Weights of a small transformer language model.
Architecture: RMSNorm before and after each block, rotary positions, no biases in attention or MLP, tied embeddings, normalized queries and keys, capped logits.
Training: a variant of Adam for these matrices, 339M tokens.
MLP neurons of a small language model. Each row is named by its layer, matrix (gate and up: input weights; down: output weights) and neuron, and shows model dimensions 0-127. Each number is 128 + 32 x the weight over its row's rms, rounded and kept within 0 to 255. Numbers have three digits each. A neuron's up and down rows have the sign that makes its largest values positive.
A block is one neuron, or neurons of one layer that tend to fire together. After each block is what it responds to, as a language model described it from the Wikipedia text at the highest values.

L10.gate96:088162134180158127128079142144071172104119087113083156168158156094136123158144115140117098174117127084127143107133147107123100161127164165145158158118137057184118138167140087112100183154125159100127050121105094111111102135133129138178104184127129084135150138139106191151138120121152178145173095127195129146108144176075095147133095131096093117126186153090129116144097149101171137077152
L10.up96:129098123107138122181115122144117168116126129136058138166111145110140125127149148139106151147189120128115180114081095149136137148111157162139169084079132105175178132132137149096088117126105156100129084138106185107142086076169149155157187114135057131157154129180153159131109109104155129184160149106116173086082088147160138171152122112100143177125152128120118124075124175149090120091180
L10.down96:104132124132121088097140090125195000133167051129137142117153104239139163166138134138088044102128147057065093188113110116129084109091154087119130103095112115094149163131120128165138110171134148139102142128106086163107128136121092140125119086099141158117159111123134107093165145175079151055137165149116108149080101114135132112136121108139163143147121112136133145088162111118093115133085
L10.gate202:129120105086132132152055086110122156143106093117175102135135141179070132087112158156140140070143108136153151158157120108168192147128121115140117136151140092149131054087126082102146145141119141113121128130126075112152126107074162143135140114077183199102151076087173145135144132184125093091128076089159110127121155154120135163106162108120111089071175104155124102098091079086147101101178
L10.up202:085160113094201143137146049136130147135125072144146105151133070112108116064147155102124139088119146013117125091142146126101121153104116104199138060063158108134093123075131119117110100117096131135112162164159112160153148114069102143123163148086149120138176121085127132139135136166089126101123126116116164166082078157115151154104175132098149132110102097111111164118064080117160136129121
L10.down202:122123167151093051102158175106215156135132127148103099145094117149159094138126164175119144177073116194051134149118171097109124129149127108073111108103140187123156181161140127166137149081198103090176161159123085093172134131156160136114101131142187162140092086096077096095175150088122145154157134180110112136154151098144129170123104140212141195100075147180112123108142151138134084105112
L10.gate521:122174062132087121149147133140160153180123126180141203147106184146135108088090138128077133137174082110113112092158036097113139167117138102074087132154151160134120184091145097142125175139097097066114173109132107122167143133156142162182143117175133125100169083162170117157131136224168097133152138124033121127151125116124119149124146150138171143036131139114122116158165162065124134136162
L10.up521:148157164141162153128132130150148159154083094165175094154027107104120113133070208171157170187178133072110122151155155116191131142093135144136130138094149107135140189140137156201133159191144227098100109129111135138135112158135164103173140151064107112138120150099142126132077137196111131158167136169130114172174102098123161149145119076137139168128081123101100133145117146135141142131177
L10.down521:107120098182143097160113119132192114161117132135121106096067095137155084132085167104176114214118187109120119156079118152158132159091144114115124109114082132186136169148134111164122097147093109132130099133187140124126087097113073060163194119123144131077113113130153125067103105117187112165051152181127115147096135124179109184125100107131164130111102154166136136120115141090118150100169
L10.gate640:189055121101166082101108083178173157118099065138129160178132142126112152141163106101098087137090102067150173106086123120133107155093128067122140132142095147165084151149149121122125182112080105157168129165147148070125138149184160119122073153142086154034126168090120170129164096100166144132155117141165146151132108095114134117101150089118137121098166102153137157108104098115160145094164
L10.up640:091105120102139124128103189128132145145123098144175127157140123134130113098155172102102062102149089163154197121111143097120113124150145083097118136097083160127127118110161121144117174112135124085165152154180100114078142081145091139113122129112109091189131108175133094231140160130147098107094111081093133163181176085135111087122139193157098124167041132129164143159092114139198170132119
L10.down640:160148132123134103127147166145149076136141076194127130108181121159114171198150114110118101127124137128167158118122091153127098165115084144169152103100057122088126115161111148089079106138099104136128087161111091115107119114092154142106121120086132152103159067080135085072175135114159125115090148194067091113106166100147106094130143125194182136124131081149168099186142107135066094114150
Responds to: Tokens inside dates that sit right before the year: month names after a day number, commas after "June 7", and century pieces like 19 after "in".

L3.gate76:183083110149104108131132092083112153127102071078065107085113131048085191135145068101125129132089114116158161122141070142099151204119106129122163126114121131106149126109110112143129143165157071092083119106126082097155089094135156180175111201153176110119161160145165162106157120111106072107101140092054080158136107124133126095036145163099088131049118143169116113085140148141132135137175
L3.up76:220131146150114128164172058116096129133121138153084153163051095124098156108136096092155203127084140111137142101164140160117214113101128092134104198150119180124133097121083130192162165076118134135152124057101126130142102109105089117126109155114123166125101094173148130118189095185067131138153169056174152096112160126184172113075140138111069161091164181149081065128143113157177152170113
L3.down76:068106133101134128107071174163138087133142185136166163148180141124186127166157168212150055165134114192121097175104110111178106129154120142145156073124154162144123179165143164116093102150108118126120170190133123155067169166102123093067117081142160154182129103114081140153058133141180198156168095186131121103119128123125093176152090099152172112175121136072154199171123166126101059142157
Responds to: Word-final or mid-word pieces that complete a split word, especially -ce in force, reinforce, advice, police, resources; also -or, -ment, -c, and slashes or closing braces.

L10.gate26:104148154073185139117117143136168196190098147150138100168075183165132118135116134137099120175154099188102170131110082112076157162100110127123111125114118176162112088127100114171123094132115166113138155132073119141074171136065121163072113126141129076181114161167149119094082112067122115138102150069140175089118095080136087132089117154139150129123062165157098139111140157085092165136117
L10.up26:163162083105126093183085129094120154133105180146086131139145103174133108189127091115138118098118179113123139118145094102119146126196140163142091174105131123170152099151199174070142215147125098132097154138102186138115139135133097047157106185130069162101144130142164112141168163133118187101114104066140123112146092156127157139143142097117122105094115100100116038113110155146113148119169
L10.down26:136116117160141079110152133115144131081146114111135100180121168163131145087147133151105108138150154138093099182076089112198124129059129095114105102153184111179193103080203105121103126104119147132100147157131154188084149129110129127143136091147144046134119154127149107132129147133168148157157156117124129140116120121116078117145130118130100105077126097118116130166147081136131079066058
L10.gate161:126132180106107107186148151167168155146110153081152214105108105104097018146121154141100107080139156136129099148130082116133160144137119068128120097090189151168143138080215122075103117141117125090147156076085112128119091127105177166111063106149114152082098091112095068154103109118119107163148134137158126146137146155161125118123176148087159101159171170099139165081179114126064088135153
L10.up161:126143137106045155118094112136213136105164106122129222144150119137082127109144119117136137153144142149102162120128127164153129158134140134113078137186164137093155129154139146151098197145121131134111118145108111121079065069112082108113125145087155117100127160166146136082144175125113101141097137093083104099063111071132121147123144059098127120142152163159162155107144099138156132078161
L10.down161:133142145134119207103139126165140065110067140147085124108112142088223117118140160153124178144101109129092162074163156145133151165171126151089130139087144136132065093137071171136107106129154090147170128204156098108151129209149136094065126129093151151097116125094119220135105143090124202115089082173152097115179098191120125080123094150142122118113113145074127093137215126091096117185129
L10.gate378:190086139070129126161122103097110144123127123163108173136113137177178149111139150129146121116201153147074117207145129071117168086085157142175130161102146151115153100199142070153123190099086168100201134084151125122091132068115134083141135121114168150122098115144125158175126134116138133134087163149173150124107195109155143124122101113150074099115102137164131136163123110167113090166076
L10.up378:076171141116166133140107146128113143123129052181178178155162123132178113118103086125171053151083117080158123134119127132194121184092127170141142148129131114115119116132066093076125136134157148081098170070137047139085133145138119118164155108103153171083130160123097104172080139074099146116150115101097094167096147094128092169150160094141118116162166147148157144171115126148146153134176
L10.down378:122171137131117103151140112113129107110089109143100093112152097119063138123094117150124092096157154127115133153158103139130065162208186139186102118138120131158130171098104158068129139128113117130130121131170146114094110119187114097115114089128140128091124133101119080179156184102130109175106105122136102122096080199085144141087138177142100163113127181108117152127150130139161118155111
L10.gate677:119132083161086069103161120124211191176136153155130128121057161123152090098139228184142112134121166137137116066174180102127152112175130150147137183083098126137097077167166061111090133160126121125129106097112136145076121123123178186169133127154203097148118145113127063155111120134178108113129115127099168167126162150174162088163147115125095124133096162097105184105157121097098145087130
L10.up677:179148145114076138183107113145098130135123124097105128111094141141110136116187139144107156125135157089156170139164125170139150083142178108144099109168093187176145134146110145146214122121130090166161154125103154114083099095163111138150120115162115165173118150172160157093089163070141149168112107105138123061101101144106111128096094111113104098083086168147155114148139200154142115084128
L10.down677:120083090110134136152121160123144207094098120083134152129086090151166144088124083128176138144130101088160117105117120144160070091141110090093177130187145162120116170107139157161163164136118134141142121155165129111154140134131115173088122080091156078090127153115131138095188185122150082113137079101131111142137127162110108188126137073148126096087133117098093167151127147100099142130069
Responds to: Line breaks ending one field of an infobox or table row before the next field starts, e.g. after Time zone: UTC+1 (CET), Phylum: Arthropoda, and leading table pipes.

L3.gate477:177168089085093123143168147119096120113141100122085122121136102097144104151155064143108207175083162208135099116141108134107116130125117149064139131175163097107108103095133150205112139076153075140104171121157195118094092127116105158100160129124114095079139150108127137086144122218110145162124156098136131145127111142087055179178179087131110157156200140124211135076139125084110113085100
L3.up477:116159109141212112157100112188129098162159105113112129113138082183124146205083111064175155165148160135101105186111124133114113150190092115160176179146142199129150143164071092162129205086165106199144090127150125119106094108122175089096136171078108126133149097135107139139086095197105129156149146118156155117161131137160107082161118066125119157130122077167141200075146105127055155113125
L3.down477:096099157134082095079155134114101136112132212123174133161093221122108122077147162187102108144101148154140057116158161118109163162068179119150082062107093144137118140069172184103135135164122160093113109117106091158147179181091140153127107088109103100117154128092120126139161161039116136103163128118187106162134082103157166121114151198122127106044065107135081089116117161138161157155181
Responds to: Short word-internal pieces, mostly a lone t, in unusually split words like At-t-ack, depar-t-ment, timeslo-t, Par-li-ament, Cricke-ter.

L10.gate4:169068075101115103125073170160154155134063113107114152148120149153164123130124122140122114176075128136099142109123123130139132090110151162157117102105169083125140146161183110065140154097152171162158156149056066126097120108087127165085124157120138128135132112112115173135096097133144163087107116144173118120135142146189099149221128118110158187135124161131073105066118111126054125193113
L10.up4:137096120101104149137090107143135130126118156158163094139138110086133151087117063128140110102147090152088208140102150180124136151091130162119090076107139086085121110123117149119189079128094107103151143125035114089144121126085133152110115124105116157175112151131089149127122135123096047113136093118106141106110104126115151088138109163152076108183132133070116094071124135134158115188128
L10.down4:141124135114117082075164176125161042177126132092124178105094129108067157121189145153059126151156182133140106108121131130100128141072169081119129142141140100162105122104137135114153162122170132172183114089170129123154140110153099113135157138176128110059171193148096149124141182114170175091109084132141140107175085065105152152206111048149087138159093103146140108116161085151147167091143
L10.gate7:086110092154078148184072163199154133114089156153118165168141124145112074116146074150153084123129145092159104141179063040124095156071134127103079136203154115070154134146123118161064112161156135113125134108110137144131168168104128153092204107100080110109155137149144132164160177157151144112107137155118115162151158112141149122115115110140132137061147142099140120171170093144121118116147
L10.up7:099082171110132081160107090043144129139149110112141113190172144090149124094116129173074156191153120113122148102123116075142186113142139144107214190186171082104079101102162090122113169072083181083138129154186135089114115098151149100162136106184162110176145087160115147106116090120124114131190109112082116076146143133150155125147120186130103158162133081123143074157155101125120130110143
L10.down7:109157104100101123070148144133203145124143095117130154113148109168110105112100118173130159082131096137105149134113122141168131096110102097038140086099159141161112178144099122160165147085158101108096142172134152158122113154105130167121064057099146171171097117116166110103159136111143128147124197114100076121101127113128093128082151138113154133131159172133103129043097176094149078121188
L10.gate558:118099115119144111131124141107192185123070114155137140091068098111172076127175096147096119125199079148135136090100125081085174091113126087157107129184160103140127087085113126149147137169090095138108125069118145118109131089097131160154062148167131137120138097116084114176168149133218089160155149144106113090145075127123117137133107154119149093087119117105058193139158133096074130165128
L10.up558:050113120129100112153166097141114103188144114070120140113096103130097150144187146133122126078129144076170064149128120102108095121093058082157083132147101134067097112120148126145208118129144118165128145122167150131129057123124094131081170127156104047198116135161139115143161123193113169100102123139050148084246112139104056119101053142165098177096147136114103150134155134075113146196148
L10.down558:128119113152101144104104085157142000131139108078097142139164098106053136122173096151114128085153147079101078155109134103115083111092107101142100130138168126099168146149138117146159094109150089107167217131131153115170082204111093097123130096110127106141150126162120064141137123158135180099131110149097135148201182102150091150076126124146099171135136098116134140145126181107137150185131
L10.gate720:146139091135139137177082137122173133178078141094132153159138105134084112141153136121092083099094103126160153142091121159049086118111159145172102085139188093187117158062137106134127104114077132121141150113146143133188118138123129094097114125154105164065126093126098115166180156181143067124121078121108091140122094119100118126132182080130112138122166057140118107107139128104205199140139
L10.up720:053183066183132143116089109108083161123154121120112145115128124142138138111148054098073125134089185157129060150140133104081123112114159173062144088067083142126144112162215109127105122172078113048093148072135132089105129080106140112171138140117157137125141128117138098103113173072171103078101115074127130099162138181086116124142070110143171153120130093166120188083148138119133076116123
L10.down720:202087122132120106189100201083140065140097133135115144148158087150150159088154149121194094121131090163110135139137121114138162128077131092134164133145163141081127123096104102115122143201164130128197133097125141141145147207137112118120090103119156148141147057154106160146153142089128160154124175132093134215089141129168139114107165119153109154157102128154124046109131181127101161167120
Responds to: Opening pipe (or list dash) at the start of a new line in markdown tables and bulleted infoboxes, such as sports stats, election results, and cast lists.

L2.gate107:134097169110138151135136118130203118110110117235101136122150062145102132173092203201147090151168089112159139143101155106145141109166140101155154181040122078202121137128170135149128099098125097125134119172208128098123162079162104101167143064106116118142165121131154154205123087132117153148197144095110093156137118090147122084166165161153112046128117118099118099053136108141096155092125
L2.up107:130158098153136134077092121100111122106137113058130084113145131138117110134151106105128117113173103101117163094146144093113063140117110139137142161167099126123239150117109112072118187077073114123060119103074162131113190164084123098061118159214131118171142164154122093142135166116176124117059122140073103208094137117167104151135128153085164149109178114137146134119111105053162135144075
L2.down107:100100153120150111122124143135130180173089147194102182127139178148115155122113161143159117124132104173134089077116125187148209050144151134117093073123176123140058154097180131152114055186176148125143130097165104114124123105151131140193132090083155118092143099124102163136172126139048150113140154111185086119115168109099182108129133154146120115125106126043096067095110138185073105115178
L2.gate329:137120100140049094077177010133065087164183163105130165104133172118133119173098067096112134163117113141131120153144155140116142163093140128098110058128167117105109088147135142179152116124074146157122130108094143085076091085146133116099153115114124135114111132155156092100103118126136093159122138131180159130222140098125035073092164105119096140095102100133131155078137144176156091126089
L2.up329:065142164140155119106172132074082133065182104164101122106130144130126157158110149125114137147095108099145129121151164145096139172186100136104160177116039141131151108089177121121142126065169115137184114132140123143045107116201136067119109136166089131157158165110154120091080141172100151113163139118094123061068102202170127138127130167153107142137123130136128135094073118115075085125148
L2.down329:175099120118137139126055157128182132177087164067193131156097119090162085121174094146090127084158165147119141083116100099112127068097115155146113082133175078121161108179114104125118129178131150097115153101119189144211141130073137165158115122102135120109104075166103131199209113132160090099080140118114124140155149073106151110137102077114153126141131138109144099196156120127154169126113
L2.gate385:145125164134164163155082107124167240117095090173088108130074133098090128129121167163202102094155133127184098110094116084123136117136132099194105151112117069196110151097189122127091088113102083101128120083184167124130141100148153095098165116129089139096098110108112090197142088111162096062100159085136098144130125127149128159195150139100170147122145100135107137083078135031079128170117
L2.up385:182157121157141145201083123117167140155084141174180089106091116136141132135063125101191162147119183140173132106110126094110125092140167128143145151074113121102179096072185123124143105125087103139127113146145094103059145070169175088147117141107125118126106137105140119116172141127071132124087137113169116169136117126148077131105106140057130101085129137135123123131101087135150168098118
L2.down385:182108107158096062158164180158096211154167121121136152164148127128121099112171182119154152122131103146105078125132077151103151130126111124130128155171124158092150112174125172143138173166130176150133171115135104142154128165136137121119089127090186144128170171167124144080113115170165157117123120177035131133144144178112152176114165174198058131114099132097044113185162171163103174058174
L2.gate655:102138126100142174080081109096146146145090100078185109099084156115168094154098165110124137078104129119147064167122150110145169166106130131146156139126139144115163146096091138095100089140109114104075160123160109179100228143118134102108138131140120110146153156109139087175079167136147092150155113082172076159171125123134121123158169154134123079111176126095098173123134099152039090116134
L2.up655:117137181090113124091178098110174081139117077039157132152141078111142115133112125063127143101142140103189131188118146129136191137147175104108151115203116152094096169126105129158083180130154076120148112160141167135108185112137128087111143126099178168146135162095148094123060178121117150145142108090150113157169082082093123107130109139059142122132185134159121166128133087122108081125124
L2.down655:170114146136132086168149149104113113076129116216107053135174104077131157106118089125213076117154160109120143153116108110118129096109116105058146094191077143124076115139135103135136110084140177075153115142117167062139078136140116162113073122092166166098121115085113134072159138119121185167142205148099190099153132137107163169092079140127120171151095120135138094124129174141212144169094
Responds to: Final subword pieces that complete a split word, such as -ate (immedi-ate, origin-ate), -ce (Prin-ce, Poli-ce), -th (four-th, Brea-th), and States after United.

L3.gate469:139079135105111094157011116135106108125136156117106148124103133161187120098147121208115130159105136086118143137073089116098091124116148146083144128142096035173187154096116127140115143151108068127185197118108139135108111137110089108106071098171130148122102153102076112200166158147140141074113155119143144138088125092140083146080190135122146113143152121078133099091151096112122080091125
L3.up469:127118126116105081154095102102047128173172098110106140140086167177105118104185099128125122153129144172133115176142109096119077147143064121077159170086146107162099168127126086111132191098180127108105116197101126095178136140176151117141082106059133071106170155108102150165128128151164177125110085117106179107162170094132110112080150092170115184136117138134107059160131094122142119122194
L3.down469:124106118147137132152134146191113148110119136158154106062122077071135164077137206099098105141163108066148095066143183094100104111117131143147140135118143163099142140059103141122135151147124221084168148121152112122105141140118164119122092142169173080163097142207134178127160128129110059112117144164079094180096126087130116131171090138086131098116167074172153210085148115133119103149096
Responds to: Word pieces right after a word's first letter or two, strongest in infobox lines such as time-zone codes (C·E·T, I·R·ST) and P·hylum, also E·ar·ly, V·el·asquez.

L2.gate151:093119097078166176104103144092145152084135107114093157174131086148173124177067172179107154064140069116064124118099188111134186082118118143148062139145107095139058109126093100150113089106175168124162171108151074089151176112164122150131219066126177155104149069123131066216070134109148102085128137158135061161115062177185122128120085139149111103115144085115132161147112115113136137135099
L2.up151:120121095176126184121108165079160153092103189130115194176159099123157127163115130193143150102118129179114134133116197131118212078139183131141104127166107141184071096080160101104112133113159124156185141057166140110112134148209137113118199113132166118148148086116123138179070123125141115117099170160156054115160084190201112113156106181145099134163143087162146131152123144134156154106090
L2.down151:154162131154120133143139137108085076129117158225163151067125215120110116136097099105138119133124183143229081187116163099176129141183142141126137204153154129157151178131210168075153149112078062112139019078134134174113102107156149092167092159112070111154123133155167191126139097095146168187097174099085155096133163179080124109113177110134090168156091076180106120099134157143118113125094
L2.gate286:166144097072125143052082157131117180097097166151082098087144122187108114150098128133085138099137109090064136144145105211143083118115095110169136116118155125177100149159166152131096149138122091110126194117158142120146164120163181133109104121158119106119135105155129174148136090215116106093142109152139042114154116135124108148160085225208116096120134112094131106105150111128091112103192
L2.up286:128109136157128113136143088110154131084164064138063203178152097107127130110152175171084118181118122096118150164084121141104178076125162184091126175185143130182136213113123075113140141066126160120151130208158169130072123112150130104180137130120088129135143168147128145138122170170114099103148137130116081083156121088143119098149209085112131101132150121130101126156164136137116140124128
L2.down286:151075097108158114133162150067089123124114136111089043092128099122098046155123166159180104112148178123072152177115106047156162092157101127122179091120114172181122123128120101056149077176142171179050122140119133121179142112098104116100120167122122144131035060167088103159135118132078119132103099157101122177143156112122122127093129136140154110172145140133102125119124080145135143143141
L2.gate438:145085144148126153145130106099122141092148146098103117147082068220168120154144088090148129138040145165153133136128140149106106089145151101121129164114175118123169138142096126178112212125087146088111086124191177134151140070126125172170178160157087116100095138138094118100068146175122129113177111119124141099147151117094168146182083091089129124155173148152087149171120104089142186075103
L2.up438:095099116108111162084169140117122079135154081127090141143087122135062166136097062045112153162134134084115110151164124160134137104132122136066176105121130151120072144078147121171148115084121114149151142195154143122091086107084161213128180134133093165112149132136155124111153138117063159122155111132134122088060112158149129104133124162137095100175180154079143172111120166080150105205106
L2.down438:134150128099111098109104182165095096137062107125181144111172160091111093121098188189145105136195123119151113110120162108144150133106159175148114109117093192136162100096119149120171117166161144123143154130085074120125118195134126083117099085078144112142168112108121149166172120105171151137091116137117137115121087123125091096098145142154157178106071090159144091102124148125074100092161
L2.gate522:113103130151146127142143120199105044076100104037094119102126100148158186146121093051092069138169167129200100196117209174137110116168137116132111082164126165125109124116140142144143164075106093104100117126137141175097118122136170113116102182119143145127115187109121092124101100106112126158131132067124151106184101102164106054125137115084091137155148098122159112129073150079154112120162
L2.up522:112091130102134182103111122116127151112179142113154127137092143180123156140171121148102166138128123066129161126169139118140099150140094108134134097091117122152139137136084120146104129148121110131147081131117093187145110148178107207178071166144070104178162099163107100141161124186119132111132149083176167146140154151101096143163132175115003105114108104112184161098187205091091124151070
L2.down522:137183106146124092174125118108082096120089113134114130120156142072107104078159121081134101112131127194145099163088142101116148070100168136142112169162133164120096080107159128114173146113140109134074161138136140065112130109090157049082219078097188133075095156083163148103091162070149134131132120152116086130122095121146149097111111079158229127151129158157103138163090087173157119107154
Responds to: The subword "t" closing or inside a word after other pieces, as in lo-t, wri-t, Charlo-t-te; sometimes "born" or "married" in biographies.

L2.gate33:116098135123186110125025118124118192158138126074073191160075082147125108110137166138106095098102141116119123122109131066092204123125093136128113113147107065145164165129113095102151150188178078157149161131133112109146204138131135124118174151144113123127137054156122106206147149191165124137126095099130112095183122141138168108116124146146137100107117091107121105140130098111074126126168
L2.up33:061157111134154105127092077169126104136138119066156120158107082141143128084155168143052062137119114111152103109123132126126179135058132141098092168131121112153081148165152065151143115170180097147164117170198078129161100158112147123097099134138187119141143054136118111130169135110133165116096113228152164150179125104117162099074238100125152147121142175110176040112107143094133192122122
L2.down33:082146167130129144128052121116162103094136096142124092124209129097127142066111107112126140093125053126101182112090153153062102118081076118183128180076166133123157109162185112147151070146050148165120079130126124135120064151128191147113147143113183102192090158146128109114118201117090122095111155140117149116140155075068109099097155119102107095162139168106201129147154165104106150096120
L2.gate565:130138103140172157180097114104162173138119115158126178110152103113108087166079150165071101145126118125091149090087159076084136136137116128153078148112099152148130105116151120104079136110140119141174142072149158107162178176091141148130129111111162127128145127125079115230142166140115154066135130141194139110158118132109157160143173090134166182110135140097155139148141029084110170108058
L2.up565:134149110108101113154103080129095093126184061126130183174199155144134127105109156110127163123105093138118138152074115145161034114145122107101114119124069140106126084144139149132084121109160124202136123112117087098173116133133134102104104124128132164064089070163114196100085101089102163114160086147202203147163132116145128114188097131088164166075132097154165143097097087126127181109135
L2.down565:142141092137123181120090139109094146144095129174173063118091204146149134135177134090185140168168104108110156163160138122128077112069069131150114082132130176167085181061100166134141105129098154086096118131144102162153102159098154161103163082142108133122071135138130079083133129075109116105126123123116200138114122061147137125086150154135083087129173082110177107087114189154125111155149
L2.gate615:130132129149136132128076106173141183161137103195121159130143134151114091124142140136131032120130155123108120116180137088091107106142116100146144153116131141123134134131105134113113123128167077139155096084086148159168139081094147095112140123107131133100118107101090111221122151086187146044111118178197124150125146159152106178189169145160139165068087141073158084152117110182098169118125
L2.up615:102139120107134182194036133110120103110141207137064107103060094170135067189150152174091116076091133126133117132129143115088117107183116127125144133134135165133121136143165179102135165090146148116155154099047137090157148087137177167104130112146116161111104162127146130146172139124043132182166091124123105172066169129157091141128170183170133126175070090085144122135155136177154097087113
L2.down615:089137157098149115146129114140052160155134132129157105115108105160177139112100157132093149106106158098123150136139159173141151074123078108117063149076143106162124117178089153149130176106065136113137179145110082138157129160097174142161187137132097169124169173141146097121148158086078089151122139148127102153071089146134191169171148116119148186168107153098165121123135128151120112116162
L2.gate675:127150127138206132157108121120156134138067113129131146082178066074135143157155154146102160097089171115098160161139099134082134100172100127084059149147080123136097080159120120180105124144134113171109138111124147148158154227148118089117138075103150129190126160104096137208128110168109150090085105181079146090163086144185074175094122107126100135113077150116144129121104104151125127136111
L2.up675:121065125133162132165074114097168146137215132097101105093126059134112111166138171142091103156116174107113106168149126112103137103198145162145075155100095150121120123156117150166136152153126087150117144093118139152160127103128128074140173108133126115212105113112088101194139084110180126124121110154151128080159131184166130119114095175149097155148099096098156083101090141112106063140130
L2.down675:153108165100106126160100115196103038070115108172134163124152140136140141116042141153154122112098122148115105168076156164136089071086129136138196180098147168183166103100109138102127207156118127098150121179148094039106140114143195129123120123150122131075211175117153125140137136132130166147170120073087147142097124149089127100135184147092114119139173127148168159137158137105114134099090
Responds to: Line breaks, opening parentheses and first word-pieces inside dash-bulleted infobox fields in place articles, e.g. Summer (DST), Area code, Phylum: Arthropoda.